{"norm_place": "pre", "init_std_o": 0.0125, "seq_len": 2048, "train_tokens": 1064000000}
MLP neurons of a small language model. Each row is named by its layer, matrix (up: input weights) and neuron, and shows model dimensions 64-255. Each number is 500 + 25 x the weight over its row's rms, rounded and kept within 0 to 999. Numbers have three digits each.
A block is one neuron, or neurons of one layer that tend to fire together. After each block is what it responds to, as a language model described it from the Wikipedia text at the highest values.

L2.up165:514476502510470512498552490492499503486526544534494485509513469480467516507533524513488472509533502474496527439489493487518515522519528477486496518515489551515521437506465500508501506509517514493511485511519494497531451468520468480502464514512533476515533467472493500498489528527475525451500527526538507491499535530542506501500492507495486500565477432493553491489524466488506471470458453525477510456472458546511540523493466469519514471486532514526513498551497506505518511494509498493486501506500527495455509486545482504494473491528499479516518466469553516466460515517466489497
L2.up182:497513509459492491508505507492522531503509537540509473517510496492490493426512518456504485514505522470481532491550482480520490505508525517515536495475500530503539471518446490501489504533519491527459489546472491513505450445486431473489502497516514464486516491538502509482497505503502482534495506498529493476478499501494519508513507514493505483524507475515514502482446515467510457461475465485486505462498478520516494543544515485543501512482493483582526496540481519472488477534514486517472487478504567494460528511526504480478466471496486480433490474517523505525498503455492517506
L2.up375:529498504454525516498504528516519514487502492493500503482538481459543531518494475503538527493498460481461510490500461493519492523482484497510527454510508579534505472479467493527480476514561489510559465522516466541501512465484450510515525508502513487520527485507470467512510515511507522530454527478496523484472514533487462499538463488467519531509480480514470510488478496484536462523496466513494492510500522520511476492508481448496518512507548509539508523500496558537485516482501492482497506510528477482484464468576498484531474471465546494504505464502538531497465514473486570471
L2.up569:490528510457498489556485495520508556497461454554488468525501515488482548514463507503496489510490493505480519503565535476515544531532500484536485465497536497505484481507451473493476486498495500515529540491493477453524535499487493501487444527481493480503577514506529488452512495507568508486525501480519489486466505514521500478516493505549501523520480489495464487509499556473462480535503474452466510469521534506539522538510483465462511534501509491511461520582495523505486486487486493493493461492520522477476465470494519522508495523540530552491510483523541516509483516519529499477
L2.up1501:466478507554551516509479542527507514496489473521549484501495478466533509468448504505508492509460434486496507471494515469537502476477530464484478501496546491488505511480514496478503476508543484525506524477552542525520554518450513487490512560535474492509484514526498521534528507510472499543490512479468467459493494459528483511501521496473521530500486472464511459540528494524481514498476488478455499485481490524513472500510478521493517504518493495486503488515488448470545509518487538491497466522490478520473481519490501492486512454459547493520483483511513472508522478474489472478
L2.up1910:482504489535523513502539478484535487459518548526478517485490489470472553500466483526534494491515540499474459495535509484480500548515517509462526522516492469495513486467479518474505512484522501511496517548480500455556507468527478497521522564530496463547489492500491521474535515516519488510450510511563531504470525533524468488483476495486478502531496487488473464520473494504462501480485518537527502503514492497520516490501547471504511493489504532540474530545481529479508493489501464511516514483516511525507501516475528479524483488486507499502523494485519507489478498486479511497
L2.up2966:484535504489512480532491487530570498510475505517515471517500489487518498517493447511525513505528480451496475462494477491444473547477444502484468472519519491508482520473500509524511502525479508535475503523477475492516499504502519510492497509522530497523527500499510546477500506512500486475505540488476506525467495492520530477507504468510516498494523499484458528521505538519467525485483483507548476479487528499543461508499535520513525525489486501457546533549494508565496468473480459462521500452488474545505464536551507478493532499499504497515523509530471535486517458488527505554
L2.up3241:470506530495536484525519455470460483506481547504510504512497480532485576482493516466510521497481532478488477497470515517546473521457506509524492515491543515486497475507499437496460472480468531510517502546488504517545478511492481487554491553507477467518534547515502499485482498513505471484505467505526495492523499527474484516499454495500520480468500487551468524456491558505507512542522468455516469489523525486474514506510441538458512504476471513494485523478455485494481466499528488506492510487530476508486457493455502503514528457505490482500527489561528493523480474544486486450
Proper-name continuation pieces. Second or later word pieces inside proper names of people, places, and titles, such as Ju-iz, Jenn-ings, Maur-ice, plus a separate weaker response to "before".

L9.up269:496506537500557530446518504502462471498516502526522508475541485495462501490494496482489450547453470491494512525515500522455495512527485522539511466522504526454530510539520483520479477481495489541514507537492448474536486497460500532467504523488555490483506519483500540555489499491487507523485480486454473516505490523497483516494538512462470479494470480490454527524517495508499525491513527506470525488508471512523548502481542514514511508526530469506489507482550495527467480519486455521520519478520511538523514508494471492533507501496515522469511487497523522481443453481482508492
L9.up560:496475499491492450501520490518547499447489503505520496538514519508497489457505474544506489535514523510475510488514493443490492513513536507490520484527523533507529464533500537522491532486491489502550504498516527453506504496509463510511528534530499513518461524474473474499516518495505517534502517521496490455530467523502532494498493491506475543511475492492493506516528477489484518494498495472496487489553539511480553497472520533481533496556488475504436525522476483526513500507504504490478557492508527468491461480519513485516500529526554458517467517508521529508461522497479548498
L9.up795:494532516472451485459516491560488493536544517497514488512504505511482453468532475486533509518529500510537508493465473521483512505516472506461504531476507521538484487506482516503465546491484501488540531485494484494526488517482474459494533502486529480493495485501512548503497519453486483504518494503526506503494482486525474526471492492501458491546514472492493482454486513515506522470463531481497487478502519498522488504508525499546492524497554503507469497499521530513476469541548478515501491515542483500483521475462530487531504532496572439493496519501489534496497503521500490508
L9.up2391:501496525490532488490444515537482474475545534473548503502496559524507503455511474466484471564455514511503506482571436507518506508524485452481461553528498504537535452491505492505520505526479494563521505513504504481527485500552545488475525542558527477506486490460484482518459514497495522461501497485445499498525471501474522515512473462491477531536514445534507508545498521497507511482466503504467473532536489502538517540521526527436514537554492456501516500501516550460492454477518485500504507522513505526465522491456473512466498474494547494482492506509492552455490495508508526464
Repeated name fragments. Word pieces at the start or middle of a proper name or table cell already seen earlier in the text, as in lists and match reports (Lin·field, Ro·chdale, Vol·odymyr).

L3.up1713:469486559531556501481496495534498503493478527529505492493505480487439525518536491570517572533496475506545455501497496467467481509527510495471489452505509499527477491480502510536483533491484511506501519488491478485474515546490490499532487530544546470488482552453493533517526511497491525478534529484505520522476534486491498503520502467483479496523454488497518520488472498504507512515483457535509489500519509540511528563521544523489532529488516494513492480519428508517562509496506486521523483516527558489468481506516505493469495505486488462535467490528516522484467492489477505460
L3.up1800:501470526512522493519493482524539477483489504528521502444497467492524508506552484490519522492519482487456481439506491498485501537517530468498526452515551500491533510508474508530530441563516493495467485508498482508506513467490483475552491537533498550524471531476508528468525534496541518520509524527523527493515538497534517506529508506510462521515507434530499507516483483506507483530499479518482476502485495511529442512484532545511549497506491519454544466485484523482500470477493493503533471513517520489485458540487492487478546516503492481468516497486504499473443488519468487496
Mid-word name fragments. Word-piece tokens inside personal given names split into pieces, mostly in sports tables and cast lists, e.g. Mat-th-ias, Christ-of, Laure-nt.

L9.up394:504502493486469474498516511534533501523510492508531497547526519500488517542487466487526536498447499486493473522499507480505494507495540520483506530523529570481465482505490483527499519477516484466514472512484486517499466498480493503517494560549502464520464517494462471448526519475494513514484490508513492512511492507489516501528509482462462538519463517500544545491496492461551485540434477482449526487523484499489500463511507510504495490472502504492453483476502486487474499525474496512537519523516532489490480471539502499511516529521513468476464480479519553475459495469458487497
L9.up858:500511494540475517531477500487485503485508485509497520520510523509504520483473446474538539511519477481497497466539481512501482490533495498499494501495510537548528542486489493546476528505520523468537511518485476485527525505533492494507498527513545446477474482486500471532492527501493489488498480501531472554562466500481489487486461511450464473493505521519492539502463482507498497475504515510480508466503478491508551485520494534559503463513461519500500519543452496417500510533504473514511518485529520502494478496468442491476543484513530432517510536438556516478508481415469516520
L9.up1145:521498483484498484552530510548515529485498462550485540520529490496503469540569473483484510536494499505502501465529496479506491512538499509521489500489481511498487533477478516526480492515513467517509524500488523478526476504481528485514502567535553435523491545546474491524496508503466524526477492528493483490485529511517501497505489472458476543495470498529486560492466504511546522526474468463494498505520497505472533465499551477549500504477439498554525526524527471501480504510485503570499530492470508519487537556527530487480541480494538464443495486477533523504470517517482479488
L9.up3238:515491503520506506483508484515460438507523526487483481513485502526506477452555473507518482480460484480538493506480470479514512542496473560475501522513509529530499505523520476493455496515531498491518510543486488513498494516486480519507518508484561491505549445500501473490515533510509485544476499484489497480518520494495502495509496469535443477521476468490450500500509526523532474519517463464497511464494466543488528442490500487536515503506520523508446499516521501463453492517481530519463492477467529528502480517518535482492528500489525488535515487520533542469463513473520514497
Mid-name word pieces. Word pieces inside personal names, mostly foreign, often in table rows or cast lists, e.g. Ram-ame-zanzadeh, Al-Y-ouse-f, Afanas-ie-ff.

L9.up77:472429474495508524510490485517465478454506498483449499497518519529493469506505473479478482530507503517526482492510444522499551466455499496494475518504476504544509518490521536529535510527509564486529493524442506543498495511495545500495478508510501519494536498486459512510520508480508510518534474494507547511533502473457520475489489493512493513527488501497476537544505516486534492488512494475487521478524560531495503491482497527528536493495535467489502534448513518494501485496526484519481498498487505519437513519550511509494505532498529444463512467519489536505452529450455538450
L9.up679:491486524471503534513480483540521528484513494504508501482465486504496516527531473505515470502502497515473498495482466472522467532518463515507485513528475528490492511530536516539480488505497516473486493540485487500479527535465491526523515558497512483543465511481514511468491495528467480522513510489509481515510473511518481507555454473494470486533505458483483536511483498528551510475507484486543493484509491525454579530520487530522518479529490535469497516493498482486514458502475513493495536513541505564521513492488493505484519486472509486531490508512568510457463464489521498472
L9.up850:498517497496491495507516503536513545455503485571480503498529571508514459525496455497511513458438512462486510470514496492522477494517502516471498499501478483512520505500494486498502545482507463519548503522497492516545523464523468479507529506492471476514512483481516503463505512515488489477493503487503510558525494502517509529548485493536519505510498481463445533456531475458445562500519491506493540448499493468520497477527516501494541519566503484495501519488478476464528558494496480480497513499490511521514437468508517445481529501486525496495473516541501465464477474519510503516
L9.up2311:465498457532530517483489506537515530480540487486442506547535471507478477551530478476471495517485511551561508483486473516515550510514482482506467535502484520501517455503505505528492486513478490492544497546461489467530521518513481521550524513470518478593507504503507511500482557503516477545439541549529492488525461496479506498492454515513454484563489485486467519472499531512524470502472481495538481456517492532489523486528489475507521503524534478515518477461475491481490475475533489526519488527513502515493487496462525534461549508514545480501455517477493509475458502497514512485
Foreign name word-pieces. Mid-word pieces and initials inside non-English names and titles, especially Indian film and song lists, such as Raosaheb, Vaanam, Nuri.

L3.up502:512518508505493508494482473521476531513483527496517466489477473471443534532529468515476538491514478519482496496507455515444522484468518549485533471513520515520523505531522510496509456584516523471502491517504460480546497457494464496514506488516512494486567516479476513518480505464425546534506484496482479464476498512543519510510498499505479500503493490489481505507466544476555478506508464477486496484510489523469552486506509496495539522484574491449533502551470512532494532475510496514510509497509526456476502477522514533494546482478541511478498484498512531494429523505506545515
L3.up980:502492499531580528514501510538494480510489529513495462450486509509475523525565518484508517508497484538488447496473486484454498540472478543524545508527478508503492498518527499512500467524462501514505485534489448533543509475475509523512525516500502476457523501484519511502494582494490508513502509500489509494504530534506511478531497505486502483513492440520497519554486490491522486545503454448484495500486510536482523497479490513446528489446486511509521508499444502486519506525481495496486456516543520488458504482514540472514491478472556495488532507497504551476425501501481493492
Mid-name word pieces. Word-piece tokens inside proper names (people, places, clubs), usually the second fragment after a capital, such as Or-land-o, Tom-on-aga, Cov-ent-ry.

L3.up2774:477502495507537527557486520461492541497533485518452491490501486477558487536487511489490488490522493508518504511471418452489491522495485502454545487507512482466512503458488502530534495494511499500508453523523493519483495508477508526512433536530496503546550478501503501520492563450483548513492532456460464458493516474500514490524492514521526517503486502485483536516510476434511480487497487495500486511474500535506503510466525486494532479473439537492492573529533531467524533519490533562501476476460508503475563477460499491517492468510486484502532478525514490497484514527508528504
L3.up2961:487499507487513496500448527475465512503468496510463539493495532498451494465585487497530503504503467540524531512469457467516473480510463490493471484481519502516520481503464490523523480512486497485485454535507508522526542473471515541534499475517493541497497518499501502508504554499549492536497530489539505480534500480492495496506543474483491495499441525539482522490512524440502512521480458497509497553487471512509476477510461448509519511519473517499518473514495495454524537497503507445427523507475485496486537528492501485534528506484475490503494459516501521460481500482514478463
Final piece of proper names. The last subword piece that completes a multi-token proper name, usually a place, such as Roman-a, Mississaug-a, Balk-an, Paragu-ay, often before a comma or table bar.

L2.up466:523504502483514535537487498481532535457484507483510536499528485464458498502512530502534515504499489512467480507486503463507535485472540503504464548520524464508565502523503504495493494483525478520502511531491494541525501482543494536507539537516506462505505512452493528470577546531540520479540524486495480506546516499505483501551501517474525543463518504451488499501505494540486485462503507500470482483479472545494492466512451511532512498499515512519480506496489528520492465506483492511483514474484545514527518478511534503548498485506461452549500486478538488535447535512495491469
L2.up738:508494504508501579520517481458493501465517491504497491533535449494449520542528464518504518459517476499497468510516475489513531497461525538505566507527524506522538460518496527464461498555508490494512483505502494526494451491481520493540481495496514439499520504423476517522499529500463527523479524516476474470460554517464490483508480520456488509492470435503504508494508536493526460512455479483468462493496471534482526478511464476516529464458528531508506486535495543505460491478498495513518511520502528504492542515510517502493533524515470497512538471489499540474430493478488533532
L2.up1724:488475548521484481558493484523471477483514532480478498519467476532475487537484464472530508477530458533531523515525473539503506506518505486503496470480500491545493526508478501483501473515461493484561491514492509476472536539487487464516524518462481500505516483503554515546496509484451494509521524518497486530544536494479485489519498512464491455457481520523475478522503496490535476502510461521506469488478492498505500499467541476489557523469524483506495498494505502441463517485473470532490509490496486506490525486478483494523531498479466466516514507510478531455470552493515531509
L2.up1856:503501491500470546498505505547470498495481517507471519521509505522460517503523485526515545500515446506505505502527488508495492497502467554460510497514500481505500503525461527518496470466470479497503506511527498507473516529477423519507522542506530438494536520509492516544524564470467476508480543467535513469514522476520537446490472483512499524474500471491475462531502478484556479543488464508471522527456471502502528463487476483498519486417529529452477526524480538527451460497509515511510499565517491542539492498524530511535513519511468496488514495473498501504460482523501501494
L2.up2282:498485515503489528556509486524494526515515520498531497497537475495510504467565456472516497498506468488521475511493456479489509519503538568491534515519528518539525475531482516510505491491446465518507474519520492486474493506466482500507481498507536515523508504475519492514506531493477533504500539461470462449491521518530514459500451502521548579493537517492489501477496532521505536499480437491490488479453481527514523492500492450513510518470513514494453523545472510538501485478495458510466515474497564505496518484497529490500490513493455455545504482452527514521433485480510532481
L2.up2349:482489509536494515515442520496463483528503497453501511519502495513521509551514498483513534529541456539490507490520478493468495484507518526496525516514479465536482519519506514534510468521454480500542467503490473482510509505494507528511451525531489473518475497474565515459512533499517483547463484503468495466509508506549518487498523509434491485498482497535484440521467553510458487509473460503511490538525471506526518503504511476493539492456547532507472494497469538483481465495478482530448505509525509516489509516480525489475544528480494516501477482485456534466460505531530557479
L2.up2663:504511507497527525507538457514517535508491502487459490508518478470511462495525462485507539479489521507492532489499489520466497501476519496486512534518522502521501449483495502511505519493489531505453475496540502502544473487462510496518547488494527464513480477459526485485490536507470531487483532497535478492523507510488495465522500457497471555506516490504476466457438503533469463567497480485496515460495511494508487502513531532540503505492489535486481477532516498525495512516516502515490472515511532503489485478509508509519531500535490489498520517516506508504484447516504500510
L2.up2746:500473486496495558481509532515478487516506515474500526517496498534499503486527503488499491480565518511539550522494502472487498491498491551487524537504508467521483510502487451492483507546490513521480534522535456477536500494508490513507506506502507487481529516511525444486508517488532486442517533471494466482525500500510482490459497514478441444514509472492488503516520484479482518471475459508487484468459506521475530521527509457492524483522506500474472449498499534514508512494504509505447498542542517505518504472486547520536535529494498503511507489510496490477475466507474534526
Vowel pieces inside names. Short word pieces, mostly vowels like a or i, in the middle of split proper names, often foreign ones: Hu Y-a-obang, May-a, Mabinog-i, Costa Mes-a.

L2.up28:510487488490472505486487509490540526490494508530520483462509499527499530493478534486496496523509477478479495519531473505515545436478483508513529544547486526511531513476469490495450506518537496489491455470484485496511498496539463483519550515486506494507533523549521501487522517495493523520518500508499494498533472539469489473512492522524501548563539486496487504502491510443510476500430540480431510484477519526526493538513478534471525549472503511523468486504502497509508513481526500519473489503545543544469507454480543463513493483455519550481517483501507508543448490493489518473
L2.up58:557489516473551500476500509520497530474470493511533454515554510492479476521496533492555488556497487473496511495467505524440522512486493527539468519472518533539527463484527482508465494522497496524493504512485463502506475505484490460506467529485473476489521508491452539517437577486462490470495503473484478472484492482523531530440524452517491564553465465518555499548469502463517488487474485472501473503497516522520473525507535505523524523480524483546490462501494486529487460489542516500518504530435478542430475516453491499495504487500462515528514503461518517522501473486497478482
L2.up1668:497488492520510492548511523495500573513455503478522494491505527501502500501503485518470506533552518510479479524504516462458461565478525549504528483460481551519500495522440528511487477528490490486489475538502510464519517478492477459507528531544520456538499504461498492442544519542499519528483503463514507514507461478515504463520482550486483560500490502478500508480483511522498450503482491435485460486495546477520481495457506511487511497448486512567504495566512507520484467543518548499494515495531512528512475473529510473496530516525518522487522506495515477515478487550518529513
L2.up2272:496510493464491494474488525553494536471471491492513491451501515435501499483537498574523549513518519509475524467476479478494547472516507489485479499473516517551504507476500483494493487526527496559501545513481483492492506490508532503483475489478510498512531477495458518490541522531485494519529508476518467489482457499505469506486526456518530494559491463471543517517429461522470515486448483466472513490519531496548487480476503493492525515457491502535524500533547527500475507486512497509487503520515498469435499533543493537519507518518535519515454488481515507517491520528458496505
L2.up2448:530486522489526527477497496499473544514478509500506476499546494498509485503512524509493485514484527551462504486489495517481498492493515518509528452514520545528520509476473533503443450544516525508516474492517514481487494452511502428523562540467486524506472506495481498506517525546492497519517481517548487475510479496510522550512504485511497562524483496476542523487457541490543514521502513519453512457514474518529465477517517503519501504440526515509503470558489460457480518439494518483464520508500476468467525540530487526528512508510517495498502499455488521484491462494499521495
L2.up2888:494531492485479498495492513473493472460494464552486507484540575494464485493579533504526534503493520540511504496545500452497497515467536508507468459502495538531546546477448489487482452525498500544490525525484484505526490469487466493517519517472491503492460512533463527460528509528500433540495512482514514463487498521521502470520496460500464516515499513519490548502448518489511461550476475489487533493479504500508533535518508499543515516471509507509482489513494521502527502502514499513500534514485471504506514545522506496475510487501540485511498488460502523485518487509470496454
L2.up2956:488474521491494507557509520534457507522462501495512441514547493493508470495502469483511516501529514492461505518532506534527454508463518538532543542481459503519535489515534544481512502526497520505484520514433450489537509458520525459519543511493513493474499499515474462437491536491468520516549463468509498496492473499482492489529495472538465460489451463535472474503420514485526478488460528493459512480494502508552513479516515468510513486522467469526529482502551505500478487489527511469468474502481486504473491488518508510472485497529500484509531465501522509496512498509465560489
L2.up3477:496498515477529528487517480506486543506514525518463487495530514494438521502563483496529543517524486518499507502527503492462506498504497524497486535515528513523518449517518513544475503510491528522496521532493444506520521465500472511535521503523483477465519504466526538516476545522513491514519493535494483483548502490520523565503481484556459502520477495516529503497458502491534463502534476499470497459523506495481471494503527494493524459459493502476528462569472498489488514510525501476528501534485481504465495496514527467496527472498482506522489508546545519485471490459457502506
Mid-word name fragments. Second word-piece inside a split word, mostly proper names in tables, lists and infoboxes, such as Cl-if-tonville, R-unc-orn, Bea-um-ont; also "by" in "Succeeded by" and "Pl" in Plot/Placement.

L2.up32:505476493529477466491493518456494496526481470542510518524493480469504549509494497552478499506493466468530498494542570541469491507512501537463523458531513495504471536564499523519511492499491490497526453511531515496526511504542445482480520541482488457508513486491484494460557512494492471473514542508472503500502536487476498460508487500491504457466485505512487464482530511496471491488483502524513520519520457525454517481504472533518503503482519530443482559515515519479524492473462495472568567529513488511501506522498561506455518529463486533525516524460515497479481550447511473473
L2.up487:477534544508521486498458544501468487498508485480483549530514560504494518492485519524498515500511550516494467465478549495508513513514457515474498510488470494562522455508455466443514502498474529527508525485492480507508461499473482535479516510499524473516498502504499502488527498508481527487463495531493540474516504500512538552521533531532450499530477511488491530522496509470464493481518490503561540533476479496499484500465497517503502515514474536475486463484514498475508452515494501508488488493502502528466497538476432463488503515488496505473531483476506495457531468491487495477
L2.up694:508481496472530510528538471498491475514517470517517491453478524486484517494522476535527525495495506494502482512519510499487510506458552503521524460470514494517490485485473451523529451492483472558538549477498494513510486514499451482462444534541503499537485463513468507490526495519506502495489488506499531477529477486510511456514529504496456556527523509482492483502512555522501529503458464507533518503496505484523508481534523479509507529513542465468531546520487503516531517527489584530510509498493503518476534517471451467532484467486487465510518459470519490489511480529492527506
L2.up1746:452526534501530506486505488485476479486541469545487512517488519528505511512490495518509475451513491492482499489509502503522484482502530529511506516532497436531483533518535464492512482513478517558534511507486511475522510504484504511500449537507545477510488494510496523462505499472510502572454482498496501502488528486451504456499484483498471498507490490529491492521509477500512527498482482506514506509482492493523509480493563494531516502489524502507518531520535484512532487574498511527516511526541482598522501501489499501508470483516505492524501445508512473506509504515495523516
L2.up1775:457504516511461520486489506498502481512532486501529515529504527544496559509481563497496530490501467514499498481522451526487527455519459506507504456491528449501572514508515496489531493473496554473510510470492484484456481485482442499472502515518464455495525531484453560521512504467488489467484490503495512462484477453509529541517466465529458495525507515464481523510536493459526487495500531527519539517549497556503509531515511493514501503507469486466531558519472464499505477483497458501466504493473505577454498552473505500510509486498460494494484497485519503472479482529483500505
L2.up2001:486507495472497509529449507508501500505485513482468508469503486514484447480490534479519514480515527493550515469519471456498480524503500485476505479495468477479530497551496526483521455527480538533509581503471488480497443452483495477507486534471506541492523526484468534484513501486483536500542497496547531472485485514520461491482498492487472499520477536486491472485526534504532481455515504509470519505546498489523516499497504507525499486516510459465487549486517501494488509492545511485519534498466499502528453522456551463525509531495512514573511486530519493471530545523454511478
L2.up2425:463489497511505502484482491523501487556526514511507524462508534484485545505504497546500530473482548513496477545535506525492528524477502469475507475500474447531464499484472462510573450489474497570503517503514500471500514498511511471484457508523493512523506518536466500481508507487523465490473449493510536484495554478501504481531525513523445478489530507510518476504514549478557566476499453485516529448512478478503529487507496515524512495505504488445548556504487490496502525512524498508520484492504475526498501546510467484527490489471499519509523477532517501473510521533494505480
L2.up3022:511464522511472500494451542493494470500543448493494524480525517527468488491502506514503499514548498499546464479510519548471476463430485486481502511529496473529487532524519503500478496522498509518530491487497488479480491493483508510462495521492485505482495497528461480505524529485531456473490472546559522456487497450512546519527567462503503542464507498453491512512534511439508480497512471518490532551500510495492505478505487476524506482490494512451493513455487490492499516511510521512505532490478494501496491500465516464521498483484527508528500489530508478507543497522476489501
Word-completing final pieces. Final token piece that completes a word split into several pieces, such as demol-ish-ing, recogniz-able, Wall Street, or trailing digits in numbers like 203,531.

L3.up2167:468473512520518477499492468520515477509511463502494506479505532482521499524516490464452504470467489541517496484536517528485482487498535482486499508516511484501483528491494491503502476500512528493555517530453540506484487542484507564487503516503504520500496480509506484499531507490504499498459437442478493538542499505474483514489484506464487473481511497497476489540482460511488509496500471483520498517492481453535493468456518524527507511501541487512520527506488517509530513525500491523506508494500491533499507519502492482488461532474514499462482440518508516476494563463473493530
L3.up3399:489512540482549479513491502502516502491488501473489508488514484501526490545506476460476512478479535460497469485538483500531495479484536528531495497543475459476527499480482465476512471499479484510509474506497502496527487507443525493472498502493530480519521487521448507509492530476509485486513453510500472549502521526493529529491492463502503467516495527473491455553497461477465499521479502483508476501525466478519494501462527546521528535503549470526502529485543506484513530505489498515529488498457489523469494492525512497480453500505473482526515441520474466474543494515437510498
Word-final subword pieces. Final piece of a word split into several tokens, such as the end digits of numbers in tables (10,4-12), code letters (CR-O), and suffixes (review-er, citiz-en).